From a checkpoint of a small transformer trained on Wikipedia: 8 heads of 32, rotary positions.
MLP neurons of a small language model. Each row is named by its layer, matrix (gate and up: input weights; down: output weights) and neuron, and shows model dimensions 64-191. Each number is 128 + 24 x the weight over its row's rms, rounded and kept within 0 to 255. Numbers have three digits each. A neuron's up and down rows have the sign that makes its largest values positive.
After each neuron's rows, "fires before" lists the tokens most often just after its 100 highest values on Wikipedia text that the model never trained on; "fires on" lists the tokens most often at its 100 highest values on Wikipedia text that the model never trained on.

L8.gate36:122149111125135133060141162123179115122143154141132135135096111116148128156131102165104166151142135122119166155154106134128110097134126123099158149139151109139164096118106147163139094126161121143093103153146149126098139173140162153167129146126114086119121169084127154169121130119127168108121103136145157135115148121088102103134153122107131106150142149060157109074123090170117121120130
L8.up36:145129091155109139174082130131135160153117133077132145190124106150121106113132103096141116143071125110149150129177129095093129091131123144145126139101132149128146147152114126117145139095122139131132105123160112159108162160109124140104131116132130140118163140121107138106105130136169139155112133091124126126153131158157129170095151141141102112166074149177115119111174117168118121101138
L8.down36:144138103145119131131151118125137112171152126116147114115110118082120137146154126135072156163131151118105116105117132143104111162157146158091115123095131125127137083129130173155152111104109146110120119122091131093141111104146202142131131104127138133110120104165130127124145110156115185119123083125102113165115166096139125133149083155127159112126136115096127128127090103145132092118137
fires before: "/", "-", " ", ")", "C", "*"
fires on: " ", "\n", "/", "T"

L9.gate819:105124114150108044130089126096116118137097104159119120151132163150108115135111137120138136120147139126113095166094101112083138135142095150136132180087139097125086108139176078153096123146135148106164083121140098140123138109155150117131095123118163123130120129137135088138139153106137117145159178085131111109127098111083128131130114180131202122128133165173121091144154126136146101149148
L9.up819:158185096104096083103140110128095139137115098139116154125121129153103123139135162116122114092110114157136127117134125096115165099145149141107118129091132141114171128168133132114079147133090177140160108167196132098128116097093111114128130131100116138100125120152132164137150142121151132128132134146160130135129151136104128111149120121123113099164172074110114145081095135129132150150087
L9.down819:109136163116101133120181171091124127138145124163121159123129114174121160139118116102148133098159093184130134129122100179098164122146141139140149124108144123162175113157134114111109128138129130121161081121123131165121143103185170090129135104130125112108157116100106141130127167115134108111147127108157129124155160117142173139130132158152106084180165161134133094108129132167125144133168
fires before: "as", "ver", "v", "a", "en", "qu"
fires on: " se", "e", "se"

L3.gate1156:134094133140163129121138135106109131130127154173138188118125178194158123122087163140144093112167137106118150117152088130113099110092115173087107148117136146109153151109130127158141101127090144107111143150146144107125181100158132108144117118130124130158111110139088122153130123118120187124129153155100124183133149163167102076113171134145126108089129131117115155138143169166116117162124
L3.up1156:103125148138103103150147122155148102134097119108101170118139181177131093173159081102085117130095091084161157077115125124130159144127082157101127094143120098145142132119143143135138114146104136128098111127141159144127163088151157143158129126083126126105112146139168134131173097146102163090122148121120122158166129124136169131145134122108130201126114136092103129122174092149159102146109
L3.down1156:166129142122115085148149166130141106081102110095084175133120117174082164144132113115147114143126155117128119130143114114117126101152128135152137112136171121137105120157139150134116120102124118150121115146117145144109159094115120108168102095129123106147146092087077152123151130126118090084133147117099128133134137129186095164144149105118122127151112145154116128103121147127124087149105
fires before: "ow", "op", "d", "f", "im"
fires on: "el", "l", "ed", "ol"

L3.gate36:119140148137102121066118150186158157163119153140137150139090125149168101145107140115151125113079124132104145132125132150134082130152109118104148153178085118087106075147089124116138099100126127119128089099117147127139165092132120153075161157120076089166135089146097126125118104144126184114136136085112127160165118158172150109135116124163138079134155140098126131099110118113137142142167
L3.up36:139099133138095125115116159159153151176125152103130162136122106162163157131135113108137135119112106147102139071115104125151130099122093124118121163138127131109149114147144129105171170095136127121080076086124123150106161133152151176068174152142111135132139137156085128147137131138107146078160106139134112194146130182165118119121096087139115110114149121119147129070115123145127127141135
L3.down36:139144140105154100156151117155098104115173106111154106088113111137148121099167125137128167120122126150121108132128147124100120179158149135109137119154131100138143144160112110101123123123160130146108082127140098175142104149137102169159123147092155115145126110123110140125141130124087101104129139113145110139139159131145071109155091123106126119113134149144105129133046120121108119121138
fires before: "it", "p", "d", "ice", "f"
fires on: "ol", "s"

L8.gate361:115173110170085115080138153126147142142142099163106155116112138125089138115105090136115111114134137097132109187172143136126172110137093126147168149135157181124137083138130155112148156123098146144091100145159137097095161112090158157125139135173121127158143117119102132119106121112106154171121130164140087150107093138136129129122109130160151122110078161110146113131102118143117132139146
L8.up361:133156112148122175129177125126153188099150139112124112130146139160142118147100112108141145140147160175139119096125125151130114135127130160125101159161138121116106097073105117118126098094116138134149147130128171133117120124167111119146167167104148146097084091113144172109174164162128135094131149118135123154151129163133116141153111110115130114128164117078118137088102103115099129128123
L8.down361:142126105141127166152153110143161136106124114123134108088120152142158167166137129100139176115109121107143122131113116096145126072162154133118142171128121093152121106127119140179107169102150152132124120150139139122107136107208176156133145133101131156141112115113125126143159146081195144102121162148132129062072094148106127152103132112132149122109118158127131165144161125178146124109126
fires before: " by", " the", " n", " as", " to", " be"
fires on: "ed", "ld", "ing", "id", "w", "es"

L8.gate1234:107132130143179160098100174098161074152117150136116136163084145098109116130121118125090107125101095125118140167176117127101123164132118110130147149114074107135123129126145140110158142124126148062122133090082113111101112139141153132101099123146115108127150120103122165150123130137108127154152135145147164129150107179131133111135146152151094095159132106123099118131177114142098161130148
L8.up1234:122100109171168158142136128095138142172135129176133140137118139150097103143106144138131111164109114118135122103142137129078086112144120116110151124094124082151137162135106170075116148135139130138170099131124117106125151128155141096112081123123131132135095161117140159194080134141121090132105137107116140117133134099140149133156142163097094104132117082078137143103147134081101117125114
L8.down1234:126154131139194141136109126111159055145155109154117129135118114121139128122126125108101178162113141120101099112177128127099111157141123145130100125085130114147114142129118159122171163140133120120150081126096131113115106147116179104128104110139141135131162142103121119154119115108099124102140088105096123121130123155160157131090134167097124120117118097113105144119117143107111134144126
fires before: "-", "\n", "\"", "20", " "
fires on: "\n"

L9.gate539:122149131089064120129176082105136165107167182112116170159066118126163085127127111122110161134103109108123154107132119150071090158140089137126146104136078114108150127129135111105113093157126107159203126130169099126079110131097125114131134126145088110139138153155088112114145107126153127137132141167119106174151150142109120123175149168126125145161150134143144122099107130112134113099133
L9.up539:157107155135138128170094170111152179112143115127151120122122116123129112148091175156166157148075122135109146136106097125133106095148133052138132111110144123097118128124155156150169103107129122133121075135141165123148132102142162131116090106083147102128151138144099118133098151112076086066159142158113118114175130142147110156143099117120127130177106132111113125155132135131135115129123
L9.down539:143157154118099134130161112108121091128151120145069149141101138153129116104095128147101176149119102144095159099092152117155117157137173144132159135079144089092115129096137150120105133164130127142137161097133125119146154125112132156118146143127103070149139105133107115080091121107072167119125123119101109140127128150156094144131126146128160131120114126113102119133099092155171137127146
fires before: "f", "d", "pp", "c", "g", "p"
fires on: " a", "ol", "es", " s"

L8.gate422:159098104110087116169129142105111139150150112083116154125074158106143156079120166143131152141092112091131152146113150095094163144110144134122131146121132097092155130167108120146147108156130177155094116130148125077174142106151150156150114122132138116119075132142125140115092144105126085135117143167071161104102084143121126124133119192126130104129144104092108138163129112123159164112132
L8.up422:130130131168145132153139139124130139108152118117123113119125123178124092130108144107109134131146143123098096129123134126123128155147117147142126140058062135125111138157097123126092108117136165166128129142128108195112118140124143119101120127119140123142162131080132130106109119135153130110155116116160169096119138134104112112106162165110120111136176108145128118160107123097110156102112
L8.down422:132112122135079128142145127179142114161151097109135155126082120118134170134118137127093168151128146111123130081124125193109109136120149104127137152167138074107172111156088110154140145105111115135148095130174137122158121134156174115122142162114145147151119158107140118117110188114134171146136134119123072130130140084106177083117158156137155147143121142102127118162110094140173136146104
fires before: "\n", "us", "e", " a", "is"
fires on: "==", "v", " was", "==="

L9.gate1092:138140080198088105142155150122105129109170169137159140136137107148124148108122151123139162135127133108128132146134131154115123134107097121158170093128146097140105121075078131132135146100181137140129115123117121141121103150140132136123116145123164113135088125085100137138097132132121084118154133115124144080125136130138116128143132129182104188095104127117092097125123119141114128169124
L9.up1092:142124077150150114136108134087169083095154117129148110119115111107100144119126128106117103145134125147100160119126096152116122140096109105138086108048134125151111079104086108167101144094152145114141165138097092093150138157117168151116068133140126128130157096121103146165101153148077116126148063114129155079123118143098183101131130105153155144127111151128127108116117138072125116149130
L9.down1092:131146075140193105124103105105172120128133104128144110174071103108113110141101093095105130107155106135153115113122129131155178123120116124142146163095103107146133160148103147155138139110118174146121142122129128144105136127170161103156088137133079144151116107114092133126098084142109136143128111130139110119163139131138137110126131084174148115148123124140067141134130142121110142142116
fires before: "-", "\n"
fires on: "\n"

L8.gate869:120100075144149109132124148103159133143117154114117086144099158117108139140142168096071102130086111119116148134118148144132112119132148124118123105119124126123113137148108140072160102115105111145129106144140135125143159189117165129088134128125129105146122159137116089116114166156112171128189120114144139112113173124165108109078093142112116106168129114135107092142136136154116147145100
L8.up869:129098105095122136143086098135170158147074128121091072136167108145074126144176144087147115128100138122129117072113136133109144135128173131150102129149087130103102141157141150149141127151120157116129153110126099133108142098119119120120133083100113105151128147120093181160120146125110158155159162119142152100137109101177143099140140147115139105121137086086076142130109148139138146110103
L8.down869:136188143125130149182135112129149091105099121084143108140122144149120091139124138117131140090099127159127149133141089145114124130144127119103151163091124097169150160120120104132145130163156149111081145167137170129137101105123062137126125116091146087105124178135155141116151114164145148131106132159173130124149153154133147126147126176110148091120133132140100166080116130074126120132143
fires before: "op", "ing", "et", "en", "on", "ine"
fires on: "el", "ow", "ic", "av", "ar", "m"

L4.gate364:113129151126136092143147130142110101121152143118125121156101152143117103158144104128137140094155166145084112126130121140126170114139116140108115191167157131120120102101131147128094141115128155150121183137121159125097123116136137232127147109082187122109160136100146092130131137121128151109099110124168150189158133140116163109144136149129137125125143121114099140141122154117111124115136
L4.up364:152137110173128143124144100135154090148150076138097131141098092123103132066131136092130130157137110131142130094123127152148145129123150135113118136131104114126147129101161111107120156123118144120131143093089140152131167142092143141114102106119124104157129158139120154135113137139106115129152100139105097116095104074162108105109109068139087156117150166134123148179126101115123136126169
L4.down364:132120142134117161097155105152109132147120167129152153122164130125129119097137117156109109124167127163144132091145140159106136143084155127123141094151124138109124147122101185119125116138130155131134142129131105115128124136115143135142116138133116117079155141149164105164101134137164123130136137071111118075120094148172134123143136086136112149195189151148125108096150090130107142115158
fires before: "s", "at", "w", "p", "ad", "b"
fires on: "ro", "en", "ill"

L5.gate998:140127174137101152153123123096135167165116141097067148166168114125108141124138123133138155120103186116117144141163113125142135111169120174101100114137150133100140120122136123157158138104166152146142111076157149130137135114140109165148167152146162120164121130124122123117112168123126182103175189076147096111100160128150145131096158130156157142103126144104138120141134122149113113131085
L5.up998:114126157160113134099136108132157196128103081117114140111134104145147144116133149138119129132128152120115132111147115131116118164118176125085128114115188138111086114103129104122092116105143126116139085124157137107144102151116125145185138109112142144131121122119137127093160151121114132134098156125118102153163118137121142168139151114148179114128107127123142137097164085119124098134059
L5.down998:116147102161141166123108115121152126175166131077100109111147100100125116131173134117113124130144149092133122129157119071149160151082144156094138089106175116148108157164140118150119147113112134157134134125190111089122146133159138116143150106113169110135071105159146175136164140155122129114122110154116109111159171093102111128122144100128149134155141152095129141083154105137162147134145
fires before: " by", " in", " the", " to", " on"
fires on: "ed", "d", "ated", "en"

L3.gate209:139183144091081142135107107144148108119137141105157128187074110110125105141102117121173131119155107166134156125135113122120156144172095139170152105090169138159112107097135130077101138091162116115109131142121094145118135103110124137118102137147125122166121108130100120105145110169119155113126093134107144112195141091112116116162139155135128129151113128147095137115116104114184165127134
L3.up209:158110108127119109122151161122122101079131142121150135127116135156105119159122139124070145142138161124185131127139143144117097074120119092158145093151156133156131122121131136124120110154125154145124114122090151101158145131114132145160144109113148153090140199128148104122143114142141142119125135123140151125102122114119088098134083134134098112072124159121146155112140099087121108124087
L3.down209:124163125130076134149095152160084124090155149135109133130141143120113156136072149115080121106115109134124107141110165127102159081121085147181130115101120150124082087107132119163150075137113099118158135106106162117123176127122160157155101130109162094124126150118138123152121122148153159074115149121098133108085140150114142096156130172098093104084099145131161133179119103103124140134071
fires before: "3", "2", "5", "0", "1", "7"
fires on: "5", "6", " 200", "00", "19", ";"

L3.gate494:138143086085114134121133107128113132145142134145156144101118134176081139136093139119119128119121110124150125123063090111101123153128097163071158136179141102151124130139158112139108170118112107144064146113132117121125119089122172109150096110129167141105087126101130111158099145153106129136116114101103149148117094126126132151163101095130160162073124145121160117169133142091126148156132
L3.up494:123138102113154124129117151135142161165110119140108116152138175099129078114139138142131115149121083145112155138093163124163083140173100136136108137132199109121178102116123136177186118101159159118146114148172136129127130134146142123084107124111119110109154104103116143155121143145121130090178101146133163160092125128105131116169105090113118163138131116082136112120130149124117135107124
L3.down494:183105128155135113159085089137126135129135110115146131154129114091137137141150099070115123154139134148141136097100156136098115128124101162126152112099109145110075135177167091148153085112089138145132130117147102109165120117117129120153100103146089085125133134102151109124149135142107143101130146120133148107145131086103141115104084134141173124133132144091115181109063149143129138142118
fires before: "in", "it", "a", "he", "er", " S"
fires on: "ig", "im", "am", "ro"

L4.gate450:108133154101193135172127095134125159131126135153112154133134118149106123087138149150138123142117119106126121127137132128150203118127116134122152129149080135148128117078130117148102103174115143126128114134122114168139167127148121130086117112114140135112116129112116115137126084100161166120149140116125173137123148146182152147071145131110120150106129129142123165129101109101131103081136
L4.up450:170115140122143072127128147126114157109162153085118179146126114134080133101133144143138131160112140129161182154142122132144153064089128131112141098118120137121132147125138094135138146131086130111137143167153118144110180127136150149112098130145130102185128106120096139089103106126157155099142144146164155187146128133144086162103120133067129149119144141114136136103135126108080130132138
L4.down450:091140143088153132141142111129113125144120131132080113062161111113127116144120109129136129128127125109114124147147127117105126148113088098142131120113110112136102112064073117151103130132167132152120137108104122120124159156152130126116143114131189088075149126129117138148112071114117169116108132112112128130117164163180158133114145119141162126138098161137113170139113107115113141179143
fires before: "ion", "or", "e", "ies", "en", "ions"
fires on: "it", "is", "ad", "f", "ut", "c"

L5.gate784:123125122126102089118092147101146105161144136101159155115196084110118175168115118104179092107125123099098137129098115086115112140113116110107153135127146130121140114157162101120142093124093147158151116176121167114120119132093144134147162083178098109143131141147138157104171137131085119145154100136158092103097154125147117136103130125138132129106081149111115106106130146094156145150122
L5.up784:134151121139117128094124132162145153144167128148084129133064145126154145130123108138123153104157142157124103128134157209107114137103112122117123089131111140085152120123098144159098147133126189165073116112083149143101145138152129103128158134126057172133135137108111135105173114134122115124133160143096116126085155115122142132084073132116122122133122121131148082114140151129131119155097
L5.down784:138133107118154150115118130136176109125123111164128109119141121100113135088100140137081150107156146144119192130131133161121099125173131101143099101096154145119150171109077124170157137124167127141117131076135148158108108139159133141146135119135133126114163180149158085120141143109131125130164139130120162155150111143120152137068110121107151142104168104140090154117138113109115133112143
fires before: "\n", " ", "=="
fires on: "===", "==", "ch", " also", "s", "t"

L9.gate54:138129114145142121152157147142074072121164099159142129146126142112111144124119169167092115124121119136095148155126137134105144086111111145122131123108119098131152144177147140137088132120138125119051171146122083142141118114136131112131118175124140106132110113148188135109154135097158113158141166127103148148162070110173130141114143119134171147143120146141120136101140154142115136156132
L9.up54:091131119145117096082168104143121140129142116157112118147147127132142164119086119111102120104144167157110139150117152130133085141132102184087146142102148111162099153180137110117121089132151142114080105133130101138126152098134146184085152130119140118156147134144147145122080126133107114104142154108125072123102104141104130111092127116138125130134119112104178141102133092149170095130120
L9.down54:105100127117097133115164129142128096153138100125159153107119087148088093110151142101119123162141135131149129109120125112110137117119098136115128085142151077128147121144131107144127136111111134082140108107088098154098149122102131120122140115157139150129136123119132119137156167141124114148142140135138114133123123144141138131159134097137157161170157119115095119127097117132104137135193
fires before: "ver", "at", "in", "a", "ice"
fires on: "o", "r", "e", " m", "ff"

L5.gate1242:139151106101130113151138124179110156160142164114150113155124124150125129150101123099116128163092137110102197169089133138135118084123120153111158109171137117121106124107167124155100155088139099156110071169123103145137146170116101181102111132149103132121133157125126119119113087151105135110157147163169106161094118189158147119061154117127148164131089142096092117149094128092148111126142
L5.up1242:111139137159108114131125091144168125135131129114141101137130108142125122136119127100093138101119140134142146136108102143130146159163151065130114105128161124154148129129140077130123083135098104094168167124142105081132124132173123159147126150103137129160132104141108129113188175126121109087120168187122110079151122121165165184088108089166116144152105137151178119116122096127107105069106
L5.down1242:117112152166105133159137140113147144135118115079119159148151148140142114112149112131138137162139150135096144146105134146090143096114096108101117142101138105126114110124191114101119113081172165136152114124105129122110094140107143142135149078158133163150101110128164195180128107116131152112128148096129126141103146086106121113108109135152082138117136149134116166116129133164119159150128
fires before: " to", "{", " the", " by", "ed", " a"
fires on: "ed", "ost", "^", "ir", "ad", "ing"

L4.gate1172:110132183115134104118134131157127135137148134141141132112133124131151119167100122118151131174136133157111118094102120148109122123108113121120092109127139135167122127114152158112145145152160128093154145145073130135116133115152143132133130122140146122118085131105169111162142122166165147114153114088131166136150159130157100130097180096126139086094162156113115151120119109121135117119139
L4.up1172:117164112153126109133145196108140117085101119147100197116153129138141102168126133131158086126083110141114144125087083161090166132159092129148110135152183128132115096104150112107154202111163118122124174122117116124127146103139078148196143165122150146146072120141164159119145120108112154127146134122144123135141117102139135103117148121154142101154139115111149134142136094115097118154141
L4.down1172:166089114102127123136140143148119135059156135101126153156121114146119142123126115115113152133109118133137128127125100175161161112122117111097130141153118118162103115128147101130066163094126134126126142117171101144179103155189132124159113152151123153112181100137139170130094119114117119099129149142174152124147104112131126092140158120113149134080099115065153098144156126147159121149151
fires before: "all", "v", "b", "p", "al"
fires on: "b", "le", "ri", "up", "ro"

L5.gate655:171159117106105142148122080132165116140116143137117135176100107162116107067133165095105112094139113117112149140147123117122162133139125107074140181118097175155105151101175135145121123102121116140124128157111132140143121078122148121113157121107112066094089149078154123110153145136107148105169152128147149131094130105086122133163158123090148107103106130113135151100093153122151122117096
L5.up655:128158156134139068104133109164136113176130144120153127141120131139113141193125136142113128107160193148154080146121163091134167086132103111130103132133097149114106118140125150130147136102131110125128127086138156121102097143120154128156106175111126078134080145114136153112178127102132101144170113134104128142102118131125100133165130171090145117124128148128141138139161153110096109094098
L5.down655:137109129085125114107123113116145109158145129090121128069138064117114104176108109130101130131162158109150084140157133122095114109138116150151129119127110131130122116125081189174155157123117171127136142130102111135114098124141083132098098137136173160137111127087167117130169079079102081148126134150117111133163145113124119111145113150136110113128135146116100131118122126163121101140143
fires before: "ion", "e", "ed", "t", "ions", " of"
fires on: "ut", "ir", "ac", "os", "t", "le"

L3.gate992:135115151133101118096130182166132165171120167125115161063120131099094139130179119146134150154087105135105156177121178145159152127118135098125127148156137111132056101120110102161128125141142137146103108124110115129169109140121143156102130094136140198131133118137080154117123158154123117133141076143141110117148127134091152151116134112091121144141151124148128145160158103156121138143119
L3.up992:094111128117144128107137141146116122126158108111137098118165139138166154150108097139100117139114130104130150108125175127131158120169144119148149127145125134114166146128109127136132140132147101087159121117104164134157136128135133136105124124106152132114135131117128124132081147135116086129082069148129143163128132106134170117121117101105156175157096112137115146096178094060150148183149
L3.down992:119105116096120107158112127102116123142167139126169140132131078088132127154111107139136127142119125138128129101118144092140105125122171104161139160116128089118090101145109111161113074110121119100100149067090093119164113116139094151114114146143182181131109092116121132174181138084134088114123101101116139167176126078178163135138132128143145125142156105152121142151112119098134141132115
fires before: ")", " |", "–", "\n", ",", "y"
fires on: "3", "2", "0", "4", "1", "8"

L9.gate896:130148127095155124124160106147151135086147120128111151131110107123101142142162138095130130099087167121068144109160147076136138113109093141118167195135123149110124130118094130109156156164115161137127153153086151161094139119150120092134164093122111085109146120201138127164146094125142162124112145103150140102120086120078122098110159109139147097138150087119101085112113113103096120093154
L9.up896:154123122096050117124135154162156110134150127141141138099096119111137140161171132128124105111120159138089136132122101123096090144114156076096124123101166117112113147126110101136167122143077138127159128118160091122173140124116114136147062074135128129095097101142107157123105123149162112148139091136074153154090102100161175093115119152108124088119144117165135135108121106114143143156097
L9.down896:130153139068124112100148132139137104145116109120135105119105109138133121122099173088108110093117166107096108176106076095137131133148118130131106122148128132129127132131128110151149143136136098149106140136086144096094147134093160092130116148147120154159109102137175137115148072148106146106095146127139135168113116120118087113098132143138136123101134137101154142100178069086132102126165
fires before: "ew", "ation", "ous", "u", "ers", "en"
fires on: "i", "ic", "uc", "ang", "ig"

L3.gate969:136059143114118104155137171133162113146100131130109146140141123117132153076132138150137111111152127136096078107105132117129148161139150172106132144143097133112078098137127099118172141134130093112134149097106157145137126145122157145126106140143074098107125171082156136151126146138129172121164113112153121134117179141136128066133138113095124126138103145118149124145089096118150160113099
L3.up969:124072123112118128131135121132125143111107132104122142141110143117137135112089175147133112134152116155088064111123120164151147134113102139100134158092089124122072096131158133090148133130126136121145115051110155142141106138104139134116116165134147113130142150137112131125096119141121118125185114117116140075154142135115128136159147111093108130168137143167152117169119145096187114117128
L3.down969:130138098117126115140146112137129133166128135117121086135112092115107136115154138115119111105148110166163113157194131115130147131108107137103138100084089135108129118119110164108122152127118128091146081138115111142131085140113090115113121153151140131113109115128157103181134115087129154096119122075121144107128138143145114138145120111116103133139143195125153149168110151136181116113153
fires before: "w", "el", "is", "l", "id", "b"
fires on: "ec", "a", "ab", " de", "ri", "en"

L9.gate412:107100147147134136132158122148191149134079096102125132100110090157112143117191167162132149130140130133154139127114139105145130120132137130119114116136190139106114106095118180151125163116109156145156125094134120112141122106142141159184174093121100109151063141103134099132147156129125174120132132122146148140164106168126145144106109140170164185126138122152116126155107112151112105153108
L9.up412:132131109143177144121128150123126086199121085121139124133177153133146125161145133137139123138130123158140162108145138098130151138088142130090165111143140126148132091124102151113123081072092119081112133127147117111098107098125081121127107111078131124146143134163173083078121135098130197138131150137127122131152100111106119084150130131144126149142112150167141168146130162070118099138148
L9.down412:136138131122134149156082141130119109154143127133099153125153135083131107130105098148137122146087135176190126134134154173163164152106124125119117134135124132142079085162119116134128113083123136134125123124120131099122136089120139153160138149080092132165134128155185130155108122137137112090137131146100103112129119132123139110172106134159141083147149158138133141103115116128101107177146
fires before: " by", " in", " to", " on", "ed"
fires on: "ed", "ated", "en"

L5.gate846:152128106088104121166154144096121116128136168162078121107120125120114116183115124134144156181139100150139102152158115109097101103093125129098107107151121083118131127128166105138138175109097152102112145137134130155112137116137127151104171122193102144142145148147115128118147104143128158138095150113108132151132134156123181116094113150109141147119141163087168112079100118115116148207130
L5.up846:155121139106125093098129143087139147116113169139124148146132126134096138183147134108109146161135118106142127131129132155131100091110131125122152094145103141126115118132147189137098148103103121144114180177114154114127130142131136131126144114143079100139134126188093112128140134144172114181089105125099115089142109191103169141121117174126163117158127115135155128080096148087168116189109
L5.down846:123110151104117097138108133143129113104097133167114128129141126093091168142139137146128157147150125085147173140154147168114119118180133130160179130135165106138099079121128134116171097140127165152087135133117134173102102098093073113070160134140132103117135113113107163131168104124158116115145113139134131096105094139121119146121109159115132151104143160162113126096073115128131143139122
fires before: "or", "ion", "ter", "r", "ions", "iv"
fires on: "is", "th", "ad", "ct", "est", "ou"

L3.gate272:100139104109108105127107120119125136121128140152158133127193122157161124108108114111129120117150141158085101170141156122102091101144083115169117142104125135112104124175119144105153153144083153116158133136125162139077190081120176158146115121146126156101147150096078149145122051140105120121147128131117115158117129126137112083143168144202122160124139152131116133094134123138163135171141
L3.up272:150157110142102148110141109110090150085130136109117098173112114144135107144095092139175110159144105190098125101108156125132109164141108091143133068137123094107134160126094108107131102132133095111144137111109127141135133148115090187136125171128133132085146156165146065162143090184147125139139117117087108119108145149140164094128115135147117075102143110137136149158104130102153139103156
L3.down272:137144126141149159118135104077126117133157141146079121143132095130128124129115118136135097125146119119099106154125145127140093199141117081115100110086116113131148116118128081135096141141139137144118108114102179176138095109145119138146148128130168136064154135153111110154154089133137132109165141100144119145131116136131166136149166144133082138108142138131126121124108127087127086155149
fires before: "ion", "es", "ed", "ing", "r", "or"
fires on: "lect", "ect", "ot", "ap", "p"

L3.gate0:140098095149130143089083188119131074144119132129177146170142115110153093149116136156153141122098114135106136079127142135152135101120138122122120111171067137150106103132144146112175103122126151128097102137175121106105092152107136148091131123126137087140134089130082120090094128160106113096141126089144125170115122129114142107127157118150149163116099100181160120148154115124147129173153
L3.up0:121133120122102110173128112171161129118172172120155143112149110125101111139120115133103118166142138131123169132136162184100133105110143118118139111100081095116100107119177111161153097113158170106079124139125098092129087122128135118128136108120134132105134140111128108119163159161119055141086100108131123091113087111156103143112098152118116128112134118130163181122113128095124139145137
L3.down0:145091106134151102141117117137138139143114140140134104129162090123125107140146094164157134157132148117139150158160117135122135118121168115068093144140104102194143084154144140100108106174117159154109114138149133140152077114148158154112090143136130175135083135113131118146100112094155152103087140102153118126129128124157151093111098128105115134127157098170142112143169106152146140152119
fires before: ",", ".", " and"
fires on: "4", "5", "3", "20", "6", "2"

L4.gate609:127139123145126165155067154104188099112124096124141141204133103116152157152130114138101077111132149108116098180130102124148111120145083148104169122102165144144145128137033079131130125137150144157067108122142129123113128166147135138108122096146093128108094167122143115126154138170142099126142121140126126103112140155141151149102117140161126102127136127126112101130112120155125141146126
L4.up609:193142137179128126136165136140112138094125138116159143139126116139126161112081133111126111119135175076116124093121111138147105111170092118092114106154121129128127146115100080163083151102137125119134161130131152134070119134156142097104130116141083142126133143118162132135113139123138092127155119113098128144117123155145109119125110151133106105149138121077112119109155102142116117154129
L4.down609:118195095134140143158112114101127135109161128136140148122101099134132140068110083125139140099088163151132110152096160168121098130165150132077142113107140139095109161117104062127175092138156151126117109126137098157093138105132147143103130150141117147109155195118177139110128151124149135170104082088119145124145120160097143139095105161143095117169128119120095114072121082130134116172131
fires before: "\n", " |", ".", ",", " "
fires on: "===", "ine", "==", "land"

L5.gate297:146137090131089160121128130136122157119132111121140132147104091151111130087141076129109134151131121077130136091136136115111095134130145127090138121122093150141136106070110131105145108109134176109110081096155153110128135130147151169158168154109113139154155160106104134147049190170165140128094129117134172145137084173118146137108171141133124123153143146140114115144129165140136197110153
L5.up297:121155092157101148114173118168164147131133111143134120126086076159099118167134079109100097151136153126109167096131136098110077141107154154127131129091106140143125125128141135117142112140124159130089138123137160130113142124133211139175148137105104128150178157122093145132080155143130102126118140132107143139165119141130141141080170169151085117158146146108103100150089101137154160142115
L5.down297:110146109121114149114125121145161104135144085145155164126084140093133120159132097143112164150119145115127120136152146153089127200155152145162142119056144115165113168160129144132125085145170164125137109106125113077120097107143177131180142140151121121114157145139143105130081125107072117167142133142136106125140144095097154146120151165158119123171099102102121139134117142139160118117110
fires before: "-", "\n"
fires on: "\n", "b", "==="